{
  "init_std_qkv": 0.0312,
  "init_std_up": 0.0312,
  "init_std_down": 0.00698,
  "beta1": 0.9
}
MLP neurons of a small language model. Each row is named by its layer, matrix (up: input weights) and neuron, and shows model dimensions 0-255. Each number is 128 + 24 x the weight over its row's rms, rounded and kept within 0 to 255. Numbers have three digits each.
After each neuron's rows, "fires on" lists the tokens most often at its 100 highest values on Wikipedia text that the model never trained on. A number after a token or word is its count.

L7.up54:129156140136108130129195123128116080151114085084155144093154098138121123161135135125136083118128138147130156110137177148112116103114126155093137107130095127131178133131132162094130138146142103094120114153091143113147106111142151081102096133098116122117153162141163102132129177119130149128141151119074138148124125121148124145101157113098149120123164178099171069140158102130175121118165126138105110121182129120143098152131121115106141141121126111069092164127122136115124110104137163131099138167098099112142163180146151091126101126165153146107115114113083102131153093135137121116101132151153094158138131104146114150139131134137149154143144191116133100134136128133124115115160105109149085134144099145120122110163095107118184084139135088159134069126096137128147127126112148
fires on: "7" 39, "or" 8, "d" 5, "ker" 4

L7.up709:120156155107115121179103157122128133122094109093168115109157113150101113137181116126157131097144121120137157132090141115124114120073125139120091108163105156121120126139165141072096105161119106113123121130112112129149138119110087100135146137151144149135156091138134117115086168112145081132104129135082108143147131126131107159135099152119101147165167154116175112163115153132172110165130159085147114117147088140117132063133140125134193111159126116142091114143113138170083119125126156145144165133130096122119123134160082124148120110114125086097113128125152153124119134128129108141099162163159118147155154135119170118097137117096132151114120107099107134172104155106198128093134145156113156089130122150131102128135115143087157147163115127137151104109135133085125165119181153
fires on: " J" 14, " R" 10, " A" 8, " K" 8, "4" 8, "R" 5

L7.up769:107099151109136127107076104153132177111133118114166128146092137106140135136100146110119132129109134094135107096149156113107158140155156175095102086091108115119099140168124130172090148102116131168160097136117138109136095138138154135149148092124109176142123153116126178138166128148135129116165101136153117092118131148172121134134113098143130105129145110107144133065078154107165092131139137099164120112131125092117107143174147134107163129172097115121110110188140138115130119074163118145104134132128123122155157104122165117108134104136130115151110126099107084134148161146119114090145133112144151097098146092149155123095105124123166119096116121178118151079113112163131094122147154170166099098158154120132136116135115090129136151128172180135142114131148136085132126107092111
fires on: " not" 29, "t" 15, "n" 10, " |" 9, " as" 8, " /" 4

L7.up47:117137111130128101130111128109133144096113112100174115131114130143122136140126162161112174092162114112130083079139107157093184133177147119143133129139094149118131110101111139112136105143083120146075109108148124122171108149142153108109124133131132101127109116138149202139179100094141136161156121157083119102133113107158169134106133159095147132126106102094122123157098131105122134142098122132168085109118106151157112125114141100166096152121158142146142116127137124117066187121111116160144115128097121140202151137109117121147148128142122111165134128124108115146110115124150127140062138156137135078157116130123125097141091111114105142174118122127137142102102169130116155107087100103141163111163168117079136107137146139071129141102157149142093132144157125140130154148142144
fires on: "D" 18, " L" 12, " D" 12, " W" 10, " " 5, " would" 5

L7.up997:098172129120157132141109120138116087095093127161100156098174115118125100113128126131150109165140119093096130106149145136104122154134135121170114109136138140121112147124083086144128132144108111111109148174142115109135160143137093149091184114134127149134131115142099147132104154165145132126146133119117148117113141109155177138118151115107141179111117105176094093146148139131137075153120122127158116076130106099128164093131135122131118093084109089167147132126110067136138158091158152129146145149157122125131129134143144126106148104155131120164115140090115121108137145122177077113167138137123128135087163094152154079114108126103161114112173131138088122094118098123148148126126117085138082104130165149138139137145142175150113116112119140196155124096135070183133123144107119
fires on: " under" 30, " made" 11, " as" 6, " a" 4

L7.up581:106115157096145137160152140098119090112171122146130120106132150096092106147129145154116159133143084160140136105141131125106087132124130139165087168160107113123129136120137116128108115116104133142077119130121118114136131144059111136100132105143103114146160114130140165140154106112184176111159123173129176161122138104128113114152086151100125171129091142142162149112133158141138141141108156128145153126114121118130107135133116138153137115132113073101093125146208131120136165118119133129160132087132093126176153142146134074138138125132105091101144118130136116101081105101180151130109127091156124176130110105136140103120079117118083153139123154107159181157123108139107116114099134147162115127166112135081106077107154129075136148102134120151092137146145127107136143157104133
fires on: " W" 39, " N" 8, " D" 8, " L" 7, "f" 6

L5.up377:140148129157128122133100133105109110108136150091164143108133147115126105113129105145104115153112126110130135144137141099114120151097147096138139146063176134097112121145145055126105142096151077113132071120109137151125125099165101140110138136177157155118110128123133150139131143121161115110083110120076090144158166135180143145156160150102152152131125102128082133094130092140110150145132141140111137150155135127121167133195124180091110116158090150099109147126129126127127131149119153144099102123166135137137111155123159117116162112118121113156090167113146099170170112060146157137121130122129132133139134128123135127151153114108065138118170104087104121212084093113119114142156126139125124120175134126126144103152124137107126120136111113141129186151143123138105112132117109
fires on: " of" 15, "-" 10, " at" 9, " De" 9, "." 9, "'" 8

L5.up0:170130130132136177129109124127116122124141134080172156155130120149122109123115141143136135134119135146145101082168147093142128106076173126153149142083119093114085142083114120120178135163173125072157109138143153144130107134088145121090118130152160128117129123118098137153099128125120149122128140102120141137150158139097084125100149113119097099103111114104118124112111172137131146182124160122131087084122080117175099116104134128139122163134145146101142107160133091114136161132070082093187103162107093102156146069149086149119073150122100163126125124147122139145181167092141161107168140108139115151111153136149111187172140120121155146140138132144129088137113137125099117116127126141138113119111126114141156091130144121132125144133107156159123137124140124116134098147129152
fires on: "y" 53, "\n" 8, "ol" 6, "t" 4

L4.up876:094138125166133111138106133113120103119088105119125142093096084116151102157136096102106177190161114105145157115161107162105131151118097129044165124137094153134131140158146126151138138148137103114111128137136056126136142115114150123125115114122133082103141168138126173144119149147154149169118094119118131109106156126150092081100086153125139137145110156107111140117154122124144118114158112141113113137110163111126177157145101102157126131150100134152141101157124179151103154128130175161109114116117141133143092128123140122138109144094157128148160109136119086144105109150132115118126116089150131103098074084129119138151165152140128151086137150124106124095149164127145069127120133129177089112149107113118121140138098126153148097112189122143159137186139147138120109124152132
fires on: "d" 49, "ate" 9, "ing" 7, "or" 6, "ed" 5

L7.up765:173185120095067138102141149095123123132123094111143119138130135140107100139126119145143112114137133157151115137160110112139147140134136112109162131134106117154153135116148107075119119151156136150132133109113115064140134120099093132175131177139144176113141163135124131168113137100102121096089117101174121142126110117114101145160177119126107107185164104099101091153127125157093120159114179104119097112119136145119071136126167124113118080148081099142099131163174114139164122152102131112082095135111130102158117121158097098127140091106114123142105112138144134105069112140158100085102132182142137122145108155142134151173121150135131146138071130106134099131150159140119115175127123110152104086124151118112144139149176126143101103144117161122129120144137114105140145131135109
fires on: "0" 42, "'" 16, "s" 15, "3" 4, " |" 4

L4.up662:086128075109119104144157092104156120109112149136107104173154102132158113146143164134113166120155081123126167121142141152126129111106099154128118106119138145073069140120105161115094159121111140132108135147132143132129110125137091150120102099065106096169126141181132134138123152117142137087119134121171100123155120159125137138115095140125143143108125088121099123118168163126167121134089089134135104134125106161129098153134126133139144095132118115149110132126173095171118086133087163135128116107145150142077133134153123150117100140128166087146133130150120136174137130153101152171140169165168130135134122118151117147191155138134120091092134111161139136125079145164161121135122104126144135120102103105145121085100119102112145123118101127136110141159174157153142097079095173
fires on: "2" 28, "1" 22, " contract" 11, ":" 10, " date" 4, " season" 4

L5.up664:123130134098130148118104120127154099146101180131104173089175153148142115096147085122168107137156126134143134137147090124123115161118105172106099126156123149123132181165111086131082105139151152136085150099154147139151130184121116175097127140081123149116105139100119132132164110125124114123070138105167121098113144117141102136119132066108159103117131115114150139139111135090154111114149149152121130128121130159174102100077109138100121119098182086105132154143129131187133114123149114099148116122093111141109134102172149153127131113157150133129088090108128106137138154124166144116154116092128128143123140118132130151136126092104162091102168120159148135154093117185139111129132135128115122112132164087149127120113129105145132114200134155125141107142118085174156127115116109
fires on: " a" 21, " as" 18, " an" 12, " " 11, " made" 7

L5.up218:176075130128155144137108108129116120151144131155093175119107136097120104132192091136112123125109091138118111119137153144103115172112122128133147142152093135146141113146111109109120107110129156124122134142063148126122099138116132106128109152121120156134138123181176102101097105113135144152146162105093159122093117132166136109137159122140127167156128103129108181109092120133139160173137119127084122144116131152135126136072187143132138149123114103141109170102096066137140136098100149129146087140092128104104117131197152109128103184128143113141151138111106119140136134115148114161156151172112086121143097124146114104110124085149122147139183109115117153087094155144147159153143097125097130130169137136156099105155162105115138146133126141141104149136135117111105113189093128
fires on: "s" 54, "d" 7, " " 7, "st" 7

L4.up164:133121106139119119094115115090125144109099096164168138138116125093178129126128138110128121115102155113103094171128142116104181148138124146152114166156085096130132166109125077074142123078110127151139137120147098114163118140106086122146102135150148138116183132116092140125122165049115098109120130141125104119107137176116110120156136149131131193150131121138148147104106119143141112144129155125103113102149147113152150183090121125098150146083109129099126139118149061135129103105170174146135103134125151130127112133145148114119156136132152121137140113159085095125118136142136134128170122147152149110151080109105165146144134091137147132138168171118097088119126140109135167095097120167127141076155126113122154127127150105136086094150146126127150145135134129139146196134116099
fires on: "s" 37, "." 10, "d" 9, " used" 9, " that" 6, "od" 5

L5.up898:156132140126161115154110133103154115089109154139132147157102141119078138172156119088105106134159165130138120112102138128117109123137149154074128138170185136161124078100104114129097077122118150090097136130111159139078115094104166123135121121136162173093112157125137106134161092122105123133153143136118113112108121142145122142099139100146117169103119180135122134097153130109135131140126119134117194120128125141166150096141156098173096109120149096124130170157098110097085122143170122113127145163139137148177123133099117144074117117153122119081126142136078121140142118100167161063100119175102122117124098132122140136120100076151171168119136119154149153119132122114117110135115159125173117121128092139152088114151142116143138131138117163131157118115123137137136152136096094
fires on: "," 24, " a" 17, " (" 14, " " 8, " was" 8

L4.up920:117127081142123059098127124120119138180142133129096122156144147141143108128114101144124105133136135106141159088137187136126114146150139130095138180133168143109119078118106123087129111162104099131072071162118107121064152129142135163122100120133152126148113134156125092118156108117150140135127111197180147123136130116124099141132138083138115106161125145148135169151149151130140110121090104065133161097109170136102148126146088118168091111111142143105161107102122105167107163150136113099109165163129099120167080101120097133135134107129143143104150115135161115107123127118096174103132152138107154097174137125164155126126113121108112149126138107126145124130154127176136153154086141133131131115158149120141113109128132109119152119132146165139083111171137120103097134111102151
fires on: " is" 32, " (" 20, " was" 10, "c" 8, "born" 7, "9" 6

L7.up10:113130097148151122126137130129156144141114107129131113114122146125145129094111130108154119164094096130089126085136104113158102157125144169111095180169126125111113127110135073085115107129128113124140110114204141175136165150141129162148136109162117204140124097138088117113096154133148135114112138106153145158125161140168120129149124111153088111098133133130094082131156114118119096160116169118162144128124097166084176144105185105100086097196124126138137151116106071138143125136157118157178083112130149112186104112093116142117103122137140113132099155120130113109136135115098113126076101121118147157158164134116146092124118152180146136141152116131117124159144129132109136148127168130169139107127136102126096158162110119117133112112141106114129111138114134134114122158094136
fires on: " " 50, "'" 16, " in" 12, " new" 6, " a" 5

L5.up108:144117147122112134154117138106161109139127155120113154112177125111120105098150097134087171071103121167101114125124133151145146126125119108134100143112100179119118124121125130139155150116138132168128098133106121141096164107116176099149121113142132120141098123135126100132131116126146139140126108109169099129129169151110112160124147099087140122136180130128167080139131157173137166134121114122142163091109124153142133153153146098116107138096132093108124118155166116116101156092118125133119083099123154120102151127121112111084158088156136118121126090157121154081132160136133064104132139069104136157167180165142133136154119118146116151100102099135125093103115156156137124156120113134159130090120142139142140102179108075141140153083157141100124166120206095138132100098104148
fires on: "-" 27, "," 19, "/" 18, " out" 10, " and" 6, ":" 4

L7.up425:117132136148094107158124118126107121113181154129138139087134142145100118101126117118114126135146118108121115177116144122128095178138051131092110094153143132107166101122148115109132123181094168108113145111107136109131123120180109113123125145145121128144112144146127147163154130119134127128121132133081123123106168142137091143150164094111128151161134107133179153159127103097120101117135167124088129112100128116113156141112107108074164130126160126174129118110126134064131095109114140129126129112121134095150093137090117161149117116146134159119134130155168159118143120134100132128114162147109098148100116162116143131152107143120128136199125179157088112154145117141121087148162133080117135175127106109113137170125104158101129124136127072157162074111122118194122142151106080
fires on: "," 39, "ter" 5, "mar" 4, "us" 4, " after" 4

L7.up355:157125155131133154120147116128125151136096120134128116103113126150128154148118127117140179126123126099108161145117142113135113146143157151169194100149155115107154088084132106098160156124108133114129158111097130119170149154087096158091092145105144129129124078121115132127130092107096097133164139094127096108089129079124160147148107147116137128115152129082100096145098101120142127146131117090120142097093160114147124111109131105158109142102136155160122101137115130108161116120151097122128096152099057149134175148134119069164150075106145137155080167087170084152188140127117139109155144136125133125137122162148118131102132102135127092140143100154127121112149079117152136118139160125128135097161185137112132175108132138123135143147111128153123118156155142135065119145106132
fires on: " to" 30, "s" 21, " |" 9

L4.up785:139108132141148090136117138146130162122145126111127075107164127149137085124181141088148128154145116116154120123136109143173195144144159123105149123154125160135134117143120128092129091151111129098146164127097156160137103150121089114115128138135113185085096141128091110121118144124106127151107108126097141098117152090159126134128126125121102117113111109147134099110081181107118145106135141134153140098124127101112122111117178159118133144123178092112063157164124125125120137144116140140128138096107123143114121143177113118095077096157160103151113134117114110124145107126124133093173099147099115156105090120167103127122124119121135146155133142107113200120157116108178153157132158107111154111105158117123105115151102147115116136185108182115097110133120153090095167099156172
fires on: " a" 37, "ing" 7, "==" 5, " pop" 4, " guitar" 4

L5.up701:106117149119113127134097108104164114152126098106162155129121093113129097161128116096072183142126146150148129125121124109140143109132144123122114151148102145127130168121126112152128116147091062120160129122136105126124145131103122121111106142136123134176192093155120104134136144087114120113141132106107146139159082127138079132133128127126134135148133116116151147097099183114155100106129101095122137124099115080143072074122143155147119117159147145123157097175141131136111098186129133134140130130097148161122135082139101085126167078130125115130087154152151133115127178160118089136092146130115121115082122166130122114145114104124127167127132118138118164146150138145177139096137151099109119115182132111102124176122146153136168154127133145172114166164095103121081147156162159
fires on: "|" 20, "J" 17, " J" 15, "0" 12, "4" 4, "s" 4

L7.up502:102129142130070131151110124144165145151128140086147128122142121109140169133132126121167124106133164139111071082184128155116104085129137130176142169110136144073048117132149097121137132093118131163111121169161116145115116117166126143162143087178132134134122144110128144149149105113122140133153096124152137124077132137162130159105136151128159091108157125112145089137121165107112090140134157145125147147119148140097124131115131104100098122113122082097127117084155119084093156124185122126119133118132087167137127122123133155100133114124129120138118110128099110128097124116164112103122136141105099174112131155158127104126137104075135142143123147120106136129160142146123144100109147117127150136156148107119118141160128122147104164110142138070095163120168145180084164095071153
fires on: " of" 32, " and" 14, " in" 11, ":" 6, " " 6, "3" 5

L5.up923:149090141150137093189152141106158128163086148152081099115145130071157120139138105100153118120148155087142126095099082174131127137132103141135102104155101154141085128087155125160117108148109151136096156120145157112121129131116084124171126120102101160121096129122070123147099108138135075147114134099120118135144178132127146184152162094133131124113131137083047132138121133169111129086128119116106127124142163152095130162104152136150148101092151146129120157156130115149165135103166149124122106142150149117160162179147146077159102140131122124155116127117090178135098115159148143117104075103128108140140133120124116115111112138133141151121097141114104133101148135103166114108112129117118129146090137126132086129122119142095149145159129126139146131174151129131128145092155138
fires on: "ed" 18, "ing" 14, " a" 13, "d" 6, " an" 6, "rated" 4

L4.up1013:108139162133110165160126086141109130134114133124136186093113119137156144158150149158118128124142103134125106110155146151108096109100117122169132165099147090124120163134131137154115122122152151123154137088115153118142138155104120152102164113162160142110105187126126142131160108166105081121113145120143175132124136125116086108137110110067127115118147144135144092111175112122129100105129159141159108169121127125083149122119149120152120100111146090103111092113116124129134106097122142123110105136074148108116141125146101132106139136162131168134143142155161091139127165066122144118139150083125159150130178127096143121135153137153091103163139092108120130121146145160127100168116173084125102059075171105154140089129125084128118096113132145148103097127100154130126137112176156
fires on: "'" 59, "t" 7, "mit" 6, "y" 4

L4.up828:122096089133098124156075148143127086110086141172106137168128146074132128147127126114118094082101121106150136129144158137107136127120164171159143120123145106136147127137143106129149173145114148117141154100119072138121158115096114146125113106124133146118155120182106134114133075131115153142159178133131178133127155128094125120156148127118121138119148129119172160146109122108123119165172150072115077147100124154110114121159163118106092116152105122180111136119116101090104125119126146119098101127135139089146120150097127138146157189119184133126186104135102134112126118114164112110151114133155111116116092086124108145103093133167117123116116123144142117081120120141132114122132107172097103136125135101076173150151099137160099150172156129147142102085115134117141134128101167
fires on: "s" 46, "up" 16, "st" 6, "cu" 4

L5.up900:148155108139101147149137162113106138094164161141138115151102099117139154127123144136130127124109175120144118117107097177147093139101088097150156081119134115110115132108110111136134159163137151104128127125108119126110132145147119141148123152088167145136126128196079138121117087071131163168120135140140155160173135129120099178146207092091139162125108095130135171129142106140139083138105142163135146118141113126090129158083123136106150130130102126131144142092055130120138134157124144169121116120124099113112139122132114110118074119084179103104166074103130175094100160137097095133131142089122153110106142125081147104129139143116135092123146144115136127156118127135139131161135176159124103150118119119151108148149112098106133152136116111082114155130116155110133137143108150
fires on: "s" 16, "er" 12, "e" 12, "en" 7, " re" 7, "vest" 6

L7.up712:142163169153117118115138156144155134077126136124118134119110145130148147102130115095138145166123130112109070105119104147082128110055131134085086142132144133116095119134111113142145149158130119100116148096155142136144141139149119121141183184142133162131156125137126148104113123148107104135111108116183069120090101104133111105110131116127129122095137124092112132173120115124096125129148130118157151123072074145094155148143112080133161069103125117132131137142146059141145132123132122138150139168160127077171117143151084113110109142159153140147107137150138169107178178121158114135145141130110126152117165106108112077116109114145108119124131170157093112123117163198161142172134136118123148138104149113110125106152116137120142154115135106117153130131130112121166140094117120
fires on: " of" 26, " " 16, " the" 13, " by" 6, " under" 5, " in" 5

L4.up990:148135105124132121130104100104095148124141096146134130148149124112129112106106145104077163127120072103100146118134146119159169151117138124154110166164111079099090155133136133141195131096117093120129147121106136135136106143118111093147112133151100108133152172122134131123123144160154139130138126153112134140083106143117133132156113079076125127148164106117134175143122185110174147097135149130125155124128117085124162120113150106122081139156127097136104154108118134142136192100100146145129120148087103114124118142167150121103158132115109150121139166112119131142140156149162130087134131118153094148135131102148144178110159145152141123080126191112124111057115133124161154147153140120090075142154157112077109094126127105094126118114137107140122074153155154139159116141128158
fires on: "s" 23, "ce" 22, "t" 11, "-" 10, "d" 6

L7.up702:130096156151143174132128160137170108140159174116128130117131102128103148100105177120118155134131166097147149122132132119131093136131112116105130120099138136100099166116061141131102145131099138132067149132091110141102147134160142173124138107101100127119104111122082122174072124147128134085097123165102147131138145145122123153141139113168142123144143132124122147146135071122123176151108144145137152112153148139166152113107100148114120144107131128134088123129085131119112123111105135148140078152099172173168108155111168114138133088154066116117150120144107113111154084112142139117116141115138149154152104150163093134172101156162131126116129132093116090128135136124104115133141153121089135104162117103103174088163126128155121148118089116134138131154117155079144096149195140
fires on: " a" 29, ":" 22, "ar" 9, " " 8, "ight" 4

L7.up679:106115120120160136130105115121099149105155062100132149147102112139113148142134123090125126084127086133083135120139136105135109155132147106156155133127170087122101075074147134113106111171095150143123121114097147141171156141109109124120091142142170141114129082126140095135166153143095134156136149165151127092168127116122118122129111117113116143135137095103179114109176130104195120127148123112116118091124135120117135153128113087137118096100136115133133109179108124120098131104134141140176118135131158118110121144158161138140146085117138134135179151112137131132137110138132144134134154097150127137145110132103116117122152116116127153142107114167073145135138170166127118176126116141112104143144155087088089117136155154118151167144107186164076086128143145103118074191121149
fires on: "i" 26, "ri" 11, "si" 10, "s" 10, "u" 8, "t" 6

L4.up787:130141172100111123137104109137114104130158153117132173092163182099160144165143159107082125101078116137118180085141112193147079116145136134179133147108101147129127102112110091110101137117108156147128130150108162140159111115162069103145156131142150196157122124118122135142159142099147144125130157113132143145133122105119165130108116177123125095166109110108140105165106132137140128110092119113142146107120122149152139143147130123108097151125135105106121122131124125115147112128153135133158100155140126115136155150125113102120123127174126158118080151163154132130154123167088083127125124167088115130116093105144102114134117128138104175128122123156096101187106142126134139123095107098134084140169146123138170093152134121083138118090090108113110120131108100091141075165151121
fires on: " of" 26, "s" 23, " " 17, "'" 5, "," 5

L4.up867:121132108116109172095122144135111146138136126125076128125180167166108109144111176132130134119143143109161118130182137127157140093112111111109137126123127074118105129112086121097139093110153098087155093094115148128131121136126158137127086112138154113160123144114139098162142104128133113159159133174111118127146118149113110193143124070117126148112124108112117159128129171101145129133168143135183111081110104169124137098178143108133111121131143146110112099131136134127124100114100144137090111164148151132167164143114100104085136120164111120133090125124147080141118139090159159125153131127147155126052124096144108124155183140104125151166125134115147127182166134153107139132157148098126150119080134111137112174126115122095154106150155112104108104100093089124147138120147149
fires on: "y" 14, "t" 13, "it" 13, "to" 9, "ut" 8, "w" 8

L5.up481:128125126136133117121086158152117100109165126133149143144133109070136176150120137115128180091112152145121119134159105127115124158127100091101131081108100134159119138165136153160120151109126143145142143125144114144104168142135123102098090090151118109087080113143118138131137119133099137141188134147138116144132151132106109104100148131156178126137143079111128089119073151150132117161098169126148109131117105107137150137139167147137121109141145115131132092111155130141129102126154163126117092132102110147114138131108141099098136152158139081122121158100159084068140149133102104101153131092132095103134140144121108124144178180151189087137148125128088159124150101148090102127161099145099161134083165144181096151116169104105134120129125115131154113117119125137148190135152133
fires on: " under" 34, " |" 32, " " 8, " not" 4

L4.up275:163102094115168122110136129132139107168117097107148145147129129126100141134121132128123134150132128135158128109125175115130147143097131096078139149136179134087086053172139112096087120135114143099109114123113119123144155129114137119094071135117129112131095119129149102128121112112125123151120151181124143076143154152128104136149135084142088115128141177158120116082144154132117109138117170139168132146110145117099102095166083126168090086137140117145182123111084160108121135149156114092165142143143147138141103065125092151128120128139103136096175161132108086166152144104137166109126125126113151101138127145108116081143109150122130179107126104132107126161134128129130159154112129156105103126129151135122159096146108145153137093167172183150137117158131130107120123090128143
fires on: " is" 45, " was" 14, " (" 12, " a" 11, " an" 10, ")," 8

L5.up414:110114156134124136105125147131160128107175130124142120147115123097110138115132127116158148124134128149142128105116158141148158146162144139150130110167111132094151158118158169081107085141129115091184140123089117178154126123130115133135100152131076121127122072161130138160124090115076094148127094095160107165142119099136143139140158141120136128127147146089113138141134131127156115167108137129144095102162138132113129168123142101102179118125107121121154098163120117148146137113152113108082115147163131127092087159119147131116125093139146155151112176134149105163144111128119102132139132123113145100145140143120068108153118104180131131109177076119140103069095103119122127135151109076112134125158121132111148135104102198164133150170129102113127139157084083172148099144099150
fires on: "s" 53, "h" 10, "'" 10, " Ha" 6, "i" 4

L5.up358:128148131057089153131149093119144107134110124150144080106113131147090101146130138139126102124106094151104109126145110138148149130100113168110154142152130095095121128135175169101120116123097135129134110145157126150156160157117154109063121116144161122160177110135114161137135153117121148086140105109125138142134155131136086097127139121143116151158160105135096099128129136109103150121117080140149095150122103128121095122160109113081148140137146144130158136119171169104095120111123101141107106110173077129149163152140136151145161099187125117134109143114175095107099135122153186142091113096152137155126142118126139152166173136130144170110110102089128078121124115136131158072118113075135118153115134112156148147133134131098143088146114155136120142150125083150089088141107142
fires on: " and" 24, "w" 10, "er" 6, "lo" 5, " his" 5, "il" 4

L5.up642:124102135119125156100168069124104121138119116136146140148148101141082091144102139148139147134124145146187137123093157123127109133128147117147099092146122107098116114110141142152178137172095105102105153141187128132145111114126080162120127092144149096193144114102102133117123112094080114126123151132128140146135128110180127126123122111131114110143141109111136085093143108146122147168092144133160124107145102116088119155106160106128146158141082112141173143150159090103162086115146132075111134167114136122133112117144131115114126101111160137160118159139132124169134159158141163096129114106109171121167144150121104161129099140156113113171130098114120170126140084128123126093143100089124110127104127148103181147123106167115152120133105177157154081102101117099108112155150155
fires on: " |" 21, "\n" 17, " (" 10, "us" 6, "is" 5

L5.up128:119118095154143121155116137145121155144142149099134157159146154137128137107127110119118095116121116072128136101163181102133111116145139112168148130148075085085120158171106098130101116113122055139141100090144134133136124126075119106120147128127154151165128144118112103184124153125120149091140121079154123170111153158127139133119143122110126116129115125138093098143121124144135130086098142134113142143127114147144153116164161149089135155116091133098108161077106148121162093095153125141137118102170125097117120121136119154129113086107162166122163167108142126106157106103129155180136123118144109151149110169141129092173145051136102125158134140139108108116134149131113152136128140119101130055160096157156090141144113116132125170173113139147137159134139101114157118158125114
fires on: " and" 31, "\n" 30, "-" 9, "–" 6, "’" 5, "'" 5

L4.up753:120138095124098119158126154106112151120155133087097155128106155094126130131115138090146136114128166125099099098115148170108172125117122152151082161094118128131117126126091089101120087098119085129093219102122088151167140131129139079133113143119159116125128111138130107089097132134153109088149092138119135134123162134134081159155161162129193165123123107129124121095139130157134150105112133131167135132150087091141118120090159142124187151096111150096127111120096125085118131148108107142110143143150140129140097150108118136146129129173147143160149134197106147143131138106151137137159121113155144131119140125149127133159112136138156094124163088123165071141106134150145120114134110092116123070125155125124121116156130134131115153166107127108085114100115128089163121160128158
fires on: "D" 19, ":" 18, " Do" 12, "h" 7, "s" 4, " D" 4

L7.up671:092161128138149155180105173151112153113080116115169115137145129139135100130103147160081149114139135111120101115141110137117130110126097074145131119169100097110130072139119089117159151154137119152141103111127140139102121127145108118165078119148130142118143133140134130136105126101115178108104149170125129100159097084124103150120148150105110121146153146133170127152092122129135135138069156088141141082137133116119128164134124137122110098106156102138133126135175088127170120144136110165136177162176136107122176113115123095143100103116130106145112123116140105097121127127149043148150123126142117132148145122107136077108077145150163127121130143121123070127128142167128125094104126124149099106114120161134116160127123125174120122160115145121134124127124130223160124151121118
fires on: "s" 45, " out" 8, " at" 7, "ex" 4, "0" 4, "3" 4

L4.up846:183125097159095116116134129108127115114131138100128162122110125123161165126128137077121124096095117107135118091145150161104091144128129153151110120137092075136117111143091114108154137128095118146157144132128150162107142123157155126133129135093145138164143073155071113200139176134085119107106113068115083143140161135149119121120096083142130146134124140079125116164096130127192154146109160098138130134111095158150171095138121145154124112125152123147124110156131111155123125111135124122163097134109146127093136136114161135085134138133134158112182129125113099099102147101157129100131131106114094131166099183134158134160122096131145099097140144122146102106111193199112102139092100112137159125118160144154135124148128131115124134125111136124146114088109124127149155151124118
fires on: "'" 31, "s" 23, " and" 11, "-" 6

L5.up479:143092135133150123142161108165116176101101101133147150102138107172163143095111091122156131107123110089115131094128153135134095122145126106130165141133110146151136147123107125156094147188073093121172166098138194130148151124091116159126084092073182087111145107133110130112133150096159131121127125128130086103081156115144142113135095131116171156141148127106135165106124148094164144100134119105149143128100115135140101144131114091118127072143097128149125153127124129140106156134129126129171164169155141141163117141135104120111140085148116115137172125146175082156109123113147132119133124154115127102125160080101114138139175128105170094124124136099105111106097104127179134091122110131157112155123128106121138105134158115140161109153120100153103149113147126121093139127093100
fires on: "en" 24, "e" 11, "ve" 9, "t" 9, "s" 8, "et" 7

L4.up391:116110143126127136165111095127137146133098187122104143084151118099140138134127171145122164193124129186126119112098115108115111131120100108129133152156137116150148116124137133122155096139138084139100134184133125107119157159135087137143142101133122128126143145163155132129107147164117120125138100128129108153129136085104114141126127085126141116119145092081139146159087127149162148102136158135133137132124131161086141137108144127077134122102100110134153116153142118093149102147133102161162143190157108100165117100123131093137123135134114087164113130152075148101168136105119085094110136112131130151149103108072147095175158146158134117103159114147100125130158117160127065115106120141124094155138109159174119162092112119152144095078142172114110133112131120131147135186154157
fires on: " of" 21, "0" 13, " for" 10, " by" 7, "4" 6, " " 6

L4.up587:107101105114096113138123130176130097175112140125126086115125156139128123142170178119160163131108118151136108090131137133120123165118144128170116089141106123105167129150140124125138115073087073139120120118149134121094130160127130089171131134121115136134119115097126141138105124123118131130106123176121131161110074096157138130143145122139132081109114137103118139118175126115131157126182146109117127153124164112158124193089113146135152138100138088144122148146118151151183128137106129139112121146148087153140159094133168130141122136140126091180131176108120096136148103118143106121082152136109121122189141123126078101108146131110086145095132100135169111124101099150120078122135157110150128148133086158171160125121116131084151119200101128131150142090110102128144121126125097
fires on: "1" 23, "6" 14, "4" 9, "7" 9, "9" 9, "0" 8

L7.up46:130116138141135149126107135129151144077161154128145139148108149155086131125155129067139107138140119142155109119115122136163149121141174152105143133125100135119127137134111143105127119168122175146151167106137171167089145125080139164077142107117155143123132127115141136151119163182070162124100129136121125153137121178141126133093140110132086101128099146095080095152135111083158096122127146075154152113131137122119115135133142105145083162129127114122076124080135136106154124111137121149135103103141149129161091087132141168116125082133140122095155129156127120172136102166116131110157128120091139132117161109154149085102103110096111126154172173107129098187109156122165103122095102156090157134118117098128122077146133102127124149110106098112138166136159126119148119112142159
fires on: " " 36, " the" 16, " a" 14, "0" 7, "el" 4, "4" 4

L5.up654:123150135096113136165123153117096126102102131097181124120155148125145183111120119153152149140143118118140138108147170174125112136145124107178134156095112156137100125119157115083126120121100135201106154113137119110128099102135121133167144139136150111107102151090133126122157079121166082164149157093162151165109135152173096185131139125145144100138154111095124084123113149139118102145146123149135121159099104155133126150104104125094122110157156122107126119145145117124104122062127130106143124113119132124146113180152188093081132121161137142130123084148151134113107138119150094099090122124117123091100098109140110127124103141114141154136101130125066147113131155131075125107080094096122130112106146157122153148141139110091124168137178153150130126116106094125107174125116138
fires on: " " 37, "s" 11, " of" 9, "le" 8, "ter" 7